{"n_layer": 13, "d_model": 320, "n_head": 10, "n_kv_head": 10, "head_dim": 32, "d_mlp": 640, "vocab_size": 2048, "activation": "swiglu", "norm": "rmsnorm", "norm_place": "pre", "norm_eps": 1e-05, "positions": "rope", "rope_base": 10000.0, "rope_fraction": 1.0, "qk_norm": false, "attn_scale": 0.177, "bias": "none", "tie_embeddings": false, "parallel_block": false, "extras": ["capped logits"], "init": "normal", "init_std_qkv": 0.0237, "init_std_o": 0.0, "init_std_up": 0.0237, "init_std_down": 0.0, "optimizer": "muon_variant", "lr": 0.00834, "lr_mult_o": 4.0, "lr_mult_down": 3.0, "beta1": 0.93, "lr_head": 0.00612, "warmup_steps": 200, "schedule": "cos", "final_lr_fraction": 0.1, "batch_tokens": 65536, "seq_len": 512, "doc_mask": true, "train_tokens": 426900000, "steps": 6514, "dataset": "wikipedia_en"}
MLP neurons of a small language model. Each row is named by its layer, matrix (gate and up: input weights) and neuron, and shows model dimensions 0-127. Each number is 128 + 32 x the weight over its row's rms, rounded and kept within 0 to 255. A neuron's up and down rows have the sign that makes its largest values positive.
Before each neuron's rows, "fires after" lists the tokens most often just before its 100 highest values on Wikipedia text that the model never trained on; "fires on" lists the tokens most often at its 100 highest values on Wikipedia text that the model never trained on.

fires after: "-", "L", "S", " ("
fires on: "e", "y", "le", " |", "f"
L3.gate211 [ 40 136 147 127  78 100 151 131 130 105 118 106 133  92 137 108 150  93  93 127 103 184  67 154  93 166 109 123 162 173 117 103 113 112 149 172  97 120 140 150 140 128 132 136 132 127 141  64  79 159  97 109 114 131 119 106 130 168 123  91 139 161 128 127 139 131  71  96  77 130 100 132  97 148 153 124 164 176 126 142  89 135 174 125 108 145 153 120 108 137  74 128 152  68 193 144 153 156 110 132 152  35  94 100 142 162 113  99 146 114 146 162 145 121 143  93 134 111 155 162 107 167  80  96 150 111 142  61]
L3.up211 [118 160 183 105  70  99  67 119 136  88 110 176 109 125 123 123 105 151 120 140 121  74 194  80 108 103 143 137 133 151 101 142 103 111 120 136 139 106 172  85  96  61 166 133 134 118 105 101 116 107 129 172 130 126 119 114  98 162 164 144 142  99 164 123 114 152  81 179 144 142 111 197 107  59 109 163 117 176 166 109 160 145 121 119 166 160  92  83 136 102  93 123  71  92 198 127 159 113 103 107 143  72 114 134 146 157 127 142  92 155 118 169 179 138 116 124 133 104 144  28 103  93  86 164 132 124 106 184]

fires after: " G", " g", " l", " Th", "G", " T"
fires on: "at", "ar", "ord", "re", "it"
L2.gate522 [125 117 129 111 145 130 139 104 179 152 116 174 131  87 145 163 136 125 157  96 163 132 176 106 123 103 155 156 159 169 111 116 142 146 135 130  97 121 130 123 154 140 130 112 107 156 145 177 130 127  52 156 110 133 153 164 146 146 113 112 141 139 103 103 174 113 101 134 160 138 118 131  88  45 116 156 101 131 154 120 140 138 128  84 143 155  90 133 137 114 141 127 114  94 126 141 136 140 134 173 116 121 137  54 107 199 137  96 136 113 132 128 151  99  82 110 153 136  59 137 116  67 102 126 156 147  84 164]
L2.up522 [162 132 136 114 136 163 120 145  82 146  66 146 100 111  90 158 112 104  98 107 102 134 118 114  31 151  66 187 107 109  98 166 162 124 129 151 187 109 100 164  97 144 116 148 151 143 122 104 124 158 137 102 138 118 125 106  96 160 207 123 138 139 117 144 156 157 128 109 151 103 110 123 150 123 121 119  90 134 160 140  86 161 126 114 136 132  95 122 120 142 147 152 124 133 164 176 144 144 126 203 139 121 106 132 106 118 126 176 156 166 146 130 147 177 127  85 117 160 136  65 112 148 128 110 151  99 143  97]

fires after: " r", " m", " M", "k", " R", " al"
fires on: "ra", "ou", "a", "erg", "ot", "ab"
L6.gate52 [155 131 180  67 112 101 122  77 106 115 150 155 161  98 135 153 112 107 109 167 113 154 109 122 146 110 136 133  78 137 132 160 148 106 119 104 116 105 134  74 125 132 150 187 136  89 106 123 160 153 132  95 116  71 163 136 161 193 136 133 152 114 121 192 141 115 104 163  84 174 108 147  85 120 112 154  71 115 129 113 143 168 101 113 143 132  88 118 161 151 125 198 104 114 182 101  45 162 129 101 134  84 151 205 144 173 105 100 109 112 141 138  83 122 130 149 126 198 100 165  46  90 186  84 134 115  93 103]
L6.up52 [ 73 101 105 116 128 163 149 104 166 111 124 194 148 102 104 150  74  54  97  94 168 127 103 124 107 155 145 145  93 113 102 142 141 106  99 149 133 132 121 150  92  64 117 182 146 112 130 109 175  54 137 111 128 120 114  69 108  74 184 153 137 117  61  89 152  86 122 100  78 111 161 166 164 144 127  92 150 190 161 153 174 116 111 132  96 139 103 108  95 144 142 150  95 142 152 134  83 131  97 155  90 165 133 158  87 130 138  98 113 157  99 107 116 137 131 129 115 120 145 133 143 177 137 126  78 126 122 115]

fires after: " L", " l", " C", " W", " t"
fires on: "es", "a", "os", "el", "im", " |"
L8.gate181 [114 122 117 172 140 154  78 101 128 111 127  71 142 120  91 103 186 128 117 121 108 124 171 152 135 210 163 187 126 157 116 156 124  95 140 127  85 138 140 152  57 175 164 165 100 133  68 127 138 110  98 202 136 146 156 139 119  65  92 120  77 104 136 132 117 127  96 113  44 163 123 178 149 133 116 145 106 114 102 169 152  73 112  89 108 146 156  96 124  85 146 137 157  95 143 147 138  94 189 153 160 100 129 167 130 142 129 153 147 162 122 134 153  36 143 166  62 141 131 174 111 133 134 184  67 125 101 151]
L8.up181 [ 95 123 116 171 157 177 134 135 116 117 109 143 119  82 151 109 101 124  65 153 116 200 140 147 139 164 108 120 135 122  96  99 113  97 104 172 189  90 145 124 139 125 120  57  82 154 139 142  87  76  81 102 137 137 134 106 135 123 145 115 140 105 129 179 180 151 130  79 131  71 124 122 138 124  70 115 174 119  85 213  78 103 132 111  84  94 124  90 125 118 185 129 133 171 100 195 126 160  87  92  97 174  73 143 123 109  91 175 115 168 110 100 111 114  75 166 122 158 158 118 107 105  74 177 104 102 125 118]

fires after: " H", " K", "ph", "H", "m", "re"
fires on: "u", "p", "a", "art", "at", "me"
L3.gate333 [110 103 111 167 125 141 153 125  61  66 149 116 152  97 115 108 124 108 167 122  84  85 176 106 132  97 135 178  90 122 127 110 100 112 112 140 166 174 102 153 143 131  94 146 153 114  98  93 123 112 130 144 121  93 105 117  98 168 143 149 121 101 135 123 114 133  69 118 122  84 142 159  62 187 124 104 167 116 122 147 104 150 127 197  82 147 114 145 171 137  85  73  92 125 172 145  91 125 148  84 137 169  78 137 185 106  95 170 132 124 155 109 152  98 103 119 114 164 132 141  88 133  98 125 133 161 178 107]
L3.up333 [128 137  89 138 195 141 124 150 127 105 111 164 137  97 111 166 103 125 166 134 112  71 179 104 173 124 154 155 144  72 110 136  80  76 127  89 148 124 135  95 153 118 165  97 165  47 106 147  73 120 127 160  96 108 112 107 151 147 114 201 126  82 131 108 123 112  73  96 123 112 145 194  83 210 130  77 157  84  37  95 101 149 140 156 120 119  68 155 121 131  88 116 108 134 149 176 154 142 191 131 114 143 133 100 158 114 134 150 133 115 146  90 136  73 124 165 111 199 156 127 140 108 153 126 169 101 200 136]

fires after: " s", " S", "s"
fires on: "n", "qu", "m", "elf", "q"
L8.gate6 [110 101 166 129 172 100 151 147 129 143 127  77  95 108 178 120 146 133 221 160 142 158  51 105 130 161 127 119 161 115 146  86 152 165 168 118  96 149 147  92  93 125 144  83 130 119 165 139 144 147 124 231 146 168  73 124 124 192  88 122 118 125 123  73 101 111 117 104 181 141 107 143 101  84 148 170  68  96  92 210  90 153 176 117 139 141 138 123 169 172 120 134 119 115 138 129 171 122 129 202 137 106 125 142 198 141 129 149 124 112 147 155 143 129 125 119 119 110  93 135 164  65 112 121 148 143  60  71]
L8.up6 [150 118 141  99 128 129 151 157 120 124 136 160 128 199 178 199  81 172  87 171 133 108 217 148 136 107 220 111 140 116 164 159 150  81 149 165  72  71 113 122 140 144 173 155 115 125 157 177 140  84 103  70 118 150 113 153 144  90 142  97 126 102  98 158  96  91 132 144  79 143 128  94 102 131  82 113 151 150 108 151 141 147  78 185 103 160  81 150  96 137 180 103 134 155 127 118  93 121 100 152 151  88 111  85 106  58  58 110 114  99 135 153 134 143 175 142 152 173 114 144 111 121 167 134 130 132 127 116]

fires after: " one", "ol", " L", " V", " Un", " some"
fires on: " of", "iv", "uc", "inc", "b"
L6.gate198 [117  79 123 104 148 161 170 124 121 127  99 125 121 110 113 100 141 126 130 128 174 153 116  94 165  95 112  43 165 196  88 187 139 164 128 141 114 143 138 101 102 141 134 152  87 120 113 133 106 151 123 139  88 106  87 119 126 145  99 144 140 114  84 117  69 121 156 115 151 115 201 126  95 135 131 135  75  61 115  76 166 161  97 122 164 116 112 116 127 129 100  78 112  75 133  97 156  90 105 136 127 187 122 121 148 134 102  86 187 178 107 120 185 156 123 109  94 176 149 210 129 121 108 146 145 139 120 155]
L6.up198 [114 165 147 175 113 120 223  95 134 116  95 113 136 158 158 115 147 123 140 185 135 147 154 200 125 181 111 172 135 151 120 122 108 173  97 135 144 143  72  84 186 156 148 146  74 166 179  52  84 147 155  75  79 127  41 126 103  97 129 132 156 168 188  83 118 105 129 122 107 160 122 126 131 143 143 213 156  72 171 112 141 137  99 213 132  63  94 152 126 125  96 107  74  80 142 129 115 107 143 112 129 129 108 150 137 132 143 142 140 134  96 109  87 106 149 168 128 115 137 121 168 106  49 165 104 149 160 149]

fires after: " T", " Y", " O", " t", "re"
fires on: "ak", "es", "y", "h", "ay", "ep"
L2.gate402 [105 136 107 132 106 117 132 158 179 136  74 112 133  79 172 168 125 108  84 113 113 158 110  96  67  99 152  59 115  67 133 116 143 124 154 182 116 127  81  99 164 137  99 146 105 134 100 118 180  82 187 105 127  59 140 130 115 200 130 134 176 166 146 149 124  80 119 109 144 148 170 180 151 127 137 169 101  81  90 156  74 107 205 173 128 168 149 146 168 158 131 145 123 133  77  97  81 124 191 110 108  97 152 134  92 146 173 155 150 135 178 101 119 125  79 111 135 149 143 175 124 197  96 150 105 106 136 135]
L2.up402 [138 139 178 125 118 103 129  78 108 159 147 206 126  78 132 113 124  55 124 141 123  67 123 130 120 155 102 114 122 111 131 107 131 139 129 157  91 105 111 111 120 136 111 103 106 174 142  38  99  56 165 132 168  93 101 107 163 143 123 178 237 148 127 170 136 119 137 133  91 129 114 140  79 149 107 157 131 120  87 180 159  82 112  98  88 114  90 181 129 137 162 124 139 111  90 160 112 103  86 138 143 117 143 155 103 104 103 185 154 135 105 120 149 151 121 108 177 174 114 103 122 167 100 133 123  99 161 126]

fires after: "b", " B", " sec", " T", " ", " b"
fires on: "ur", "un", "ess", "ai", "ou", "ill"
L5.gate308 [104 187  74 149 134 125 137  88  88  31 115 108 166  99 123 200 114 202 103 147  80 139  86  70 105 133  98  85 134 131 120 115 120 132 134  98 143 198 193 150 162 119  97  94 122 179 133 125 170 132 131  64 121 213 150  61  76 142 108  82 155  65  94 127 128 177 128  63 139 131  88 105 119 104 111 181 117 188  99 120 114  89 182 149 143 165 118 144 173 136  99 140 128 140 123 104 121 161  58 108  98 139 133 158 119 132 113 147  98 100 138 160 124 136  97  95  74 162 116 125  92 128  82 130 133 189  39  87]
L5.up308 [ 81 150 124  85  97  99  88 151 196  92  75 146 153 118 192 101  91 149 132  75 115 194 147 118 123 106 120 103 114 122 140 134 135 121  64 156 132 109 138 121 118 135 111 135  55 180 122 117 132 168 112 245 172 129 142 157  88 129 166 131 124 137 130 105 104 157  49 151  59 153 138 139 164  94 140 169 147 102 152 111 101 169 103 104 132  78 174 135 116 157 104  81 155 134 144 110 115 143 147 118 105 117 112 120 201 157 106 134 140 122 107 159 126 125 157 186 193 100 138 112 134  99  85 255 110 136 162 126]

fires after: " t", " G", " k", " g", "G", "c"
fires on: "e", "ab", "ra", "ol", "ro", "ir"
L2.gate448 [111  90 169 192 139 112 168  97  97 155  76  82 155 118 126 144 115 116 140 182 133  64 157  96  86 128 173 218 102 102 130 114 105 114  94 131 201 170 158 128 118 128 115 156 147 109 173  70  90 102 118 182 121 146 145 103 125 170  82 103 109  88 153 137 149 184 128 143 139 134  82 135 115 136 178 136 131 136 154 109 113 175 109 115  66 174 129 150 173 140  99 179 130 155 132  92 153 138  75 163 143 109  86 150 117 131 102 120 122  96 143  56 111 153 115  98  84 156 132 103 142 129 111 101 152  83 144 127]
L2.up448 [146 182 149 128 130 143 147 154 126 115  96 118  28 126 129 109  82 168 115 118 100 133  30  81 124 129 104 160 125 157 139  89 140 114 127 115 133  70 148  95 132 138 176  88 138 107  89 192  62 150  61  89 181 115 140 136 172  85 148 149 111  97 144  95 208 129 149 181 109 141 147 128 176 150 182 137  90  85 130 160 143 134 107  68 105 143  74 111 136  90  67 156 116 110 150 177 103 128 139 158 126 165 109  86 133 160  83 155  68 115 176  88 131 117  94 110 133 195 156 159  85 123 149 201 118 147 137 106]

fires after: " S", " B", " P", "op", "S"
fires on: "ern", "ab", "ant", " with"
L5.gate548 [125  98 118 165 136 118 177 116 183 142 112 120 177 122 113  64 213 128 173 117 107 113 159 135  80 156 173  94 116 126 159  78 150 112 103 109 189 137 147 122 156 118 159 146 136  77 141  96 150  86 135 132  87 171  72  91 127 132 129 117 114 141 127 125 135 150 199 170 190 150 114 160  60 115 134 142  44 119 155 134  84 161 153 119 166 145 137  95 177 182 124 167 130 120 128 174 120  93 177 179 146 129 136 106 117 177 126 142 142 150 156 177 122 178 101 131 117  84 130 113 116 125 134 107 103 154 109 189]
L5.up548 [131 137 155 122  69  77 206 110 113 126 113  99 152 107 159  70 121  89 125 109 129 193 165 130 136 127 102 121 108 102 109 136 166 118 142 111 142 105 123  90  95  97  87 108  86  90 113 140 155  87 164 151 128 102 126 103 157 150 131 155 123  76 139 192 119  99 137 179 131  90 182  97  93  66 106 121 110  91 124 149 160 136 192 145 118  55 124 153 154 123 115 131 200 101 139 148  87  86 118 119  79  57  94 122 177 164 122 128 135 153 177 129  98 136 177 123 136 122  87  56 175 150 129 153 133 132 102 225]

fires after: "0", " The", " w", " she", " se"
fires on: "s", "se", "ay", "e", "o", "et"
L3.gate50 [121 160 128 115 190 115 192 152 112 137 111 143 114  92 110  84 125 151 127 162 125 103  99 160 126 105  98 161 111 124 126 121  97 105 140 127 112 120 144 111 120  71 132  86 150 135 151 178 168 132 212 190 102 137 160 101 133 141 145 127  97 140 186 171 110  93 106 138 159 173 150 106  67  86 160 138 137 200  77  88 107 158  91  83  32 146 141 147 150 139 125 146  67 172  53 129 157 172 168 143 132 109 143 108 111 180 145 136 115 149 137  78 109 106 175 152 168 148 110 115 166 138  93  96  78 166 147 122]
L3.up50 [100 128 143  95 164 114 158 157 142 127  88 197 109  93  89 134 137 126 141 110 135 105  84 166  85 121 122 173 139 104 125  78 123 154 166 183 116 116 146 106  99 144 183  80 166 131 115 150  85 115 151 156 144  77 163 114  97 130 115 108  70  77 121 195 115 118 156 221 112  59 176 139 153 105  76 158 132 115 158 151 119 116  92 107 114 119 157 162 147 167 139 115  65 114  30 153 160 146 183  98 139 144 169  81  59 148 115 204 169 190 200 179 131 142 144 111 132 156 120 165 136  96  97 138 127 183  88 116]

fires after: " A", " F", " L", " ", " C", " Bra"
fires on: "z", "et", "im", "el", "es", "ile"
L5.gate299 [ 92 122 133 136 147 108  67 138 104  61 114  90 119 142 177 131 165 154 206 101 106 152 132 174 129 147 107 121 145 151 124  57 111  78 108 112  75  89 156 125 146 177 131 126  83 153 124 122 113 101 137  81 126 143 147 110 135 120 139 177 136  89 126 124 110 103 144 150  88 152 142 184 144  91 127  93 146 160 134  84  96 112 141 151 126  66 204  94 146 104 155 151  94  79 134 147 148 115 157 152 146  83 179  87 171 142  88 162 114 111 175 125 147 164 139 156 137 147 110  95 145 165 123 157 106 149  87 144]
L5.up299 [154 136  88 133 165 129 106 161  93 130 127 133 148 149  92  95  97 132  74 179 134  97 125 102 118 108 109 161 119 146 151 138 108 135 167  80 118  97 117 158 109 113 142 187 138 170 125 105 122  91  63 110  82 142 139 114 106 113 140 129 103 125 190 107 138 142 124 113 122 127  71  92 101 123  45 138 106  97 138 148  88  98 112  99 117 115 219 101  69 137 121  54 183 106 200 167 151  96 121 130 118 150 155 153 129 162 123 199 151 120 116 173 137 137 132 124 139 171 149 135 156 109 104 189 110 130 159 126]

fires after: " B", " c", " s", "b", "re", "B"
fires on: "ed", "us", "ack", "ell", "ec", "ended"
L2.gate105 [133 101 169 125 113  66 147  88 130 153  76 100 163 131 173 107 172 174 114 139 160 136 112 156 117 190 168 141 129 169  81 126 133 105 128 114 146 113 120 135 124 132  92 111 185 165 158  63  75 113 116  76 147  94 150 105 125  98 106 129  85 129 102 119 120 163  94 100 189 110 121 129 139 140 104 118 144 113 121  87  67  72  77 204  76 168 146  90 112 176 124  76 171 121 164 142 128 139 139 146 114 105 165 143  87 132 103 121 157 136 130  54 149 145 181 144 188 154 141 145 137 136 194 115  64 107 119 164]
L2.up105 [ 56 107 190 175 193 118  96  93 151 107 165 108 150 100 131 117 142 183 163 219 155  79 139 130 154 154 164 114 148 138 106 126 122 132 133  89 108 155  77 111  66 123 102 150  69 196 160  83  92 157  70 124 164 135 150 137 138 105 103 123 156 143 100 148  94 171 177 124 163 138 117  79 140 128 106 113  95  82 123 161 145 121 155 154 114 132 155  86 152 121 147 170 114 145 105  74 105 117 133 130  89  91 171 180  79 152 142 170 134  77 162 123  95 153 138 162 225  64 109 132 152 188 129 138 115  88  97 132]

fires after: " s", " S", " f", " de", " Con", "s"
fires on: "em", "er", "al", "st", "ig", "j"
L3.gate239 [109  93 100  95 181 109  98 113 126 174  86  39 108 145 149 113 140 122 150  86 164 143 136 113 158 140 109 125 123 169 176  85  81 155 231 194 128  77 153  88  58 102 133 169 103 136 164 180 160  88 132 142 114 191 115  88 152 128 148 121 127 133  68 123 161  93 201 149 116 101 117 174 140 107  93 115  78 104  96 131 112 127  88  82 130 143 138 161  66 165  56 133  74  55 135 144 127 138 156 180 112  97 134 120 121  99 102 115 141 171 149 113 153 119  93 174  98 140 122 134 163 162 121  72 155  65  91 129]
L3.up239 [182 106 203 118 116 143 106  77 129 121 119  86 111 122 212 105 143  61  94 146 103 146 116 144  98 154 156 141 117  53 141 124 164  85 117 193  90 112  92 188 140 105 169  98 116 177 120  99 158 130 172  90 108 109 147  51  84 114 132 102  96  93  85 113 123 156 134  70 131 162 124 160 125  83  56 131  93 103 145 150 113 134 163 128 138 137 139 114 166 121 168  99  82 157 210 147 145 167 113 142  84 172  96 129 127 126 163 164 111 141 137 162 170 137 154 136  93 128  96 160 149 133  87 133 178  98 123 121]

fires after: " J", " Ch", " H", " Wh", " Ac", " In"
fires on: "stit", "adem", "ite", "ome", "ourn", "ic"
L2.gate61 [178 134 148 148  57 122 184 176  59  66 162 113 131  79  91 100  94  92 138 150  63 166 135 120 130  95 147 147 147  94 104  95 167 113 111 151  93 131 103 156 196 170 167 128 143 117 145 157  83 137 186  81 120  94 129 114 166 113 133 123 100 126 100 195 184 134 127  67  70 120 101 100 126 160 115 136 149 142 107 141 103 114 144 161  64 148 158 204 138 126  74 112  80 115 142 111 166 168 118 178 196 147 133  86 136 165  97  88 107 153 168 116 114 160 121 170 100 198 137 153 115  88 179 170 163  97  89 148]
L2.up61 [143 161 164 124  73 108 180 154  84  22 158 116 162 119 164 140  80 120  89 129  72 134 130 123 131 131 138 156 100  72 102  76 163 133 166 128 125 108 147 123 153 169 134 106 161 132 113 130  49  98 185 102 135  90 165 134 128  89 128 140 118 139 116 188 212 111  88 113  98  79 134 113 149 146 117 147 201 118 114 178 134 123 151 153  72 146 152 185 145  84 167 140  84 128 153  55 161 129 107 181 157 121 161  89 148 181 121 100 168 131 144 130 142 147 160 125 117 151  70 168 110 121 122 184 102  96 130  54]

fires after: " c", " B", "oc", " b", " s"
fires on: "over", "us", "urn", "ough", "ound", "raft"
L5.gate199 [ 90 137 179  71 132 164 146 158 216 163  90 156 115 131 128 151 162 147 171 101 187  99 126  90 105 134  94 146  64  78 126 110 109 100 115 115 135 120 110  73 135 145 144 191 164 145 182 131 160 143 146  89 144 111  27 133 119 128 143 116 218 119  87 148 103 118 141 145 112  76 169 119 158 181 166  90 137 171 150  98 104 101 140 143 144 119  65 142 117 126 139  43 112 130 102 169 111 119 127 175 128 185  87 165 150  99 150 160 134 139  98 141 131 171 188 110 184  97 113 177 173 144 159 162 155 142  96  64]
L5.up199 [105 139 145 169 192 126 122 110 136 136 114 154 131 150 115 115 109 153 138 144 125 130 151  66 109 169  99 154 116 123 132  41 129 109 153  68 168  95 115 133 131 166 151 123 193 172 179 143 105 122 153 109 216 113 142  74 147 215 109 124 120 155 157  84  90 202 161  98 114  99  89 140 134  89 132 153 113  98 146 162 164 118 137  86 158 152 113  83 116 112 122  89 101 106 142 208 170 160  79 184 168 128 139 131 143 115 104 133  99 157 169 155 158 131 130 198 188 137 164 151 128 148 160 156  75  90 120 124]

fires after: " c", "==", "ac", "h", "==="
fires on: "urr", "H", "ult", "B", "old", "er"
L5.gate106 [140  99 109 118 165  76  77 161  95 115 130 127 138 113 141 178 152 154 171 170 133 117 156  63 189 204 160 130 113 121  91 103 158 168 114 150 144 169 170  89 148 117 103 152 125 133 173 142  94 133 104 144  75 145 146 156 147 151 167  96 148 156 120  94 102 128 131  69  62 144 115 150 128 142 124  41 104 145  90  62  73 127  74 166  78  86 102 154 124 140 115  97 145 189  95  85 130  84 107  90  46 100 127 110 121 113  74 115 116  89 151 104 147 117 137  73 126 165 120 156 151 169 145 117  51 161  92 174]
L5.up106 [107 111 125  51  94  68 153  79 169 174 159 171 144 167  83 112 148 150 128 122 131 104 113  98  91 149 182 137 131 165 122 134 150 140 172 188 100 134 118 112 160 120 139 142 135 143 177 127 120  80 138 119 130 156  77 144 149 123 136 172 146 122 139 126  91 123 133  49 128 165 113  84  85 182 135  90 182 140 122  88 164 113 144 101 111 117 117 108 135 144 132 132 124 177 127  62   6 119 112 167 107  88 107 113 154 114  81 139 114 114 165 168 136 214 194  96 111 147 157 106 128 164 173 135 139  88 131 161]

fires after: " O", " I", "I", " Y", " T"
fires on: "t", "v", "c", "z", "h", "om"
L3.gate574 [114 146 134 159 155 139 108 118 161 130 144 190 120  88 188 107 160 148 128  99 147 132 125 161  43  90 132 120  81 118 109 136 147 143 155 133 179 133 104 156 120 109 116 170 187 149 131 155 101  86 161 135 106  74 131 121  70 164 162 143 119 148 132 135 137  86 140 163 104 122 118 183  92 137 159 153 108  89 163  87 108 169 202 163 175 142 137 230 112 148 133 157 138  58  93 138  88 113 127 147  79  94 143 161 141 102 118 149 168 166 164 169 158 137 125 109 138  96 120 151 110 172 138 142 102  52 107  86]
L3.up574 [122 193 154 152 118 148 153 132 126 102 140 139 121 150 148 119 146 136 111  89 142 152 141 153 132  61 143 139 168 148 132 110 144  88 124 142 125 146 176 169 113 129  89 140  84 178 144 134  95 105 119 134 107 110  80 109 111 149 196 127 138  93 155 114 125 110  47 119 107  94 170 123 146 146  84 129 117  92 117 136  95 147 154 153 106  85 143 154 121 137  82 198 207 194 126 124  65 154  92 166  83 150 132 124  92  39 130 162 139 162 112  79 160 139 132 153 127  62 145 143 155 152  82 137 130 120  85 138]

fires after: " p", " ar", "P", " f", "."
fires on: "ch", "g", "s", "em", "d", "ra"
L3.gate98 [186 142 189 103 155 150 135 106  94 117 124  94 135  94 173 160 141 200 126 119 156 115 120 119 108 192 107 124 197 174 174 148 136 116 192 108 102 115 167 155 139 151 122 152 122  90 182 159 171 129 107 161 131 128 149 139 172  67 127 157 139 152 130 161 119  93 106  97 122 169  88 126 116  77 130  97  96 165 136 134 109 127 143 113 110 144 159  74 127 124 145 151 180  92 145  62 149  91 114 121 122 147 129 183 124 182 124 151 115 112 162 169 108 167 141 130 159 154 205 154 107 111 104 164 124 144 159  93]
L3.up98 [171 140  97 126 189 137 161 140 161 121  73 125  80  97  91 168 109 148 115 173 104  91 136 162 101  93  74 137 100 150 123 118  89  87 127 131  83 175 135 138 110  98 150 151 158 121 123 171 110 128 130 144 116 158 185 156 120 174 130  69 118 103  99 131 127  64 172 123 109 115 104 197 101 168 131 128 144 115  42 169 128 123  98  69 118 119 175  73 109 113 155 123 149 127 173 181 123  92  95 189  95  95 135 175 199 130 151  94  80 121 107 111  92 161 141 150 115 144  97 126 138 124 143 183 125 147 152 150]

fires after: " M", " S", " r", " em", " A"
fires on: "a", "h", "erg", "ena"
L2.gate352 [113 114  61 149 143 215  87 127 160  96 134 141 113 181  90 112 157 120 154 163 170 136 120 167 132 105 160 170 163 121 107 149 135 167 109 125  92 178  98 101 122 100 102 168 128 168 107 120 106 153 163 177 129 156 140 120 109 118  89 147 160  98 127 152  90 103 159 120 147 166  61 142 168 171 106 108 129 146 147 119 133 137 137 177 141 125 117 101 111 124 102 102 123 106  90 143 151  76  63 183  89 138  94 136 123 144  88 145 113 104 123 169 143 112 152 122 131 179 120 130  86 130 196 151 163 139 138 146]
L2.up352 [111 140 106 143 107 132 114 119 120 127 204  79 148 119 102 135 154 139 174 144 117 153 159 130 143 142 123  86  96 150 126 135  80  68 151  99 142 119 159 135 102 152  82 157  92 179 139 125 137  51 123 112 128 130  84 127  59 107 173  98  73 175 158 126 163 123 123 182 132 177 169  96  94 178 185  89 188 113 134 111 151 121 136  54 147 175  80 115 109 114 121 143 103 158 134 131 101 175 110  93 127  97 122 124 148 133  85 103 126 149 136 122 132 196 232 220 158 129 125  97 152 189  94 107 108 151 143 203]

fires after: " B", "b", "g", " b", "re", "est"
fires on: "on", "ay", "ec", "ank", "a"
L3.gate473 [118 125 108 120 128 109  99 147 156  78 161 131 113  84  77 105 121 116  97 119 118  83  96 160 104 109 137 117  63 104 115 125 190 145 102 127 157 116  93 134 152 129 134  88 163 111 145 115  91  88  90 194  97 120 178  68 107  75 163  74 154 102  83 109  97 173 111 139  82  79 124 106 151 160 160 184 126 154 101 108 133 137 100 166 124 106 137 131 140 174 145  73  65 205 173 150  70 121 135 128 154  83 171 131 116 190 133 117 145 106 159 107 172 111 117 164 108  89 131  93 167 117 162 123 120 162 127 147]
L3.up473 [116  89 116 144 145 150 108 155 124 142 163 106 103  92 115  66  98 118  54 129 166  94  80 136 154 112 170  86 114 105 157  89  98 125  86 137 105 185 112  73  67 145 157 126 169 151  89  88 125 168 163 107 143 177  26  77 109 153 137 109 120 164 117  90 108 129 105 126 147 126 118 134 119 135 126 182 116 107 126 108 165  75  77 136 115 136 104  62 126 134 129 143  89 176  89 121 159 143 151  91 115 144 149 200  71 163 161 169  96  97 130  92 160 112 147 182 139 100  82 129 155 123 131 110 119 153 115 141]

fires after: "-", " \"", " (", "\n", " ", "=="
fires on: "R", "y", "in", "r", "q", "re"
L2.gate257 [118 172 149  98 117 198 148 163 101  95  98  96 118  98 184 131 145 100  69  97 142 160 104 149 124 139  97 134 160 169 159 130 102 135 118 170 109  99  99 108 167 105 126  79  98 117 131 138 168 146 124  97 144 127 163 127 132 153 170  98 146 198  83 121 119 155  84 133 146 107 117  95 130 139 156 142 166 128 103 135 139 101 141 157 100  85 135  98 110 122 138 139 122  89 167 131  71 155 174 133 135 124  91  95  86 158 114  80 106  36 108 153 132  93 159 115 139  89 165 168 137 150 144 142 187 196 118  81]
L2.up257 [117 103 160 112 153 121 144 166 112  82 156 162 138  83 202 148  69  83 124 172 140 154 118  82 221 109  69 155 168  89 142 149  98 154 129 146 145 158  99 138 124 126 176 138 134 109 117 138 163 139 143  99 136 133 170 101 174 180 148 158 208 145  92  61 105 118  78  91 114  87 108 177 161 101 166 174 148 138 101 157 124 121 113 109 131  82 157 106 110  32 153  66 136  93 183 144 157  85 117 159 129 113  76 135 103 125 124  92 125 106 160 157 127 178 167 113 135 120 170 120 115 135 108 148 120 159 149 135]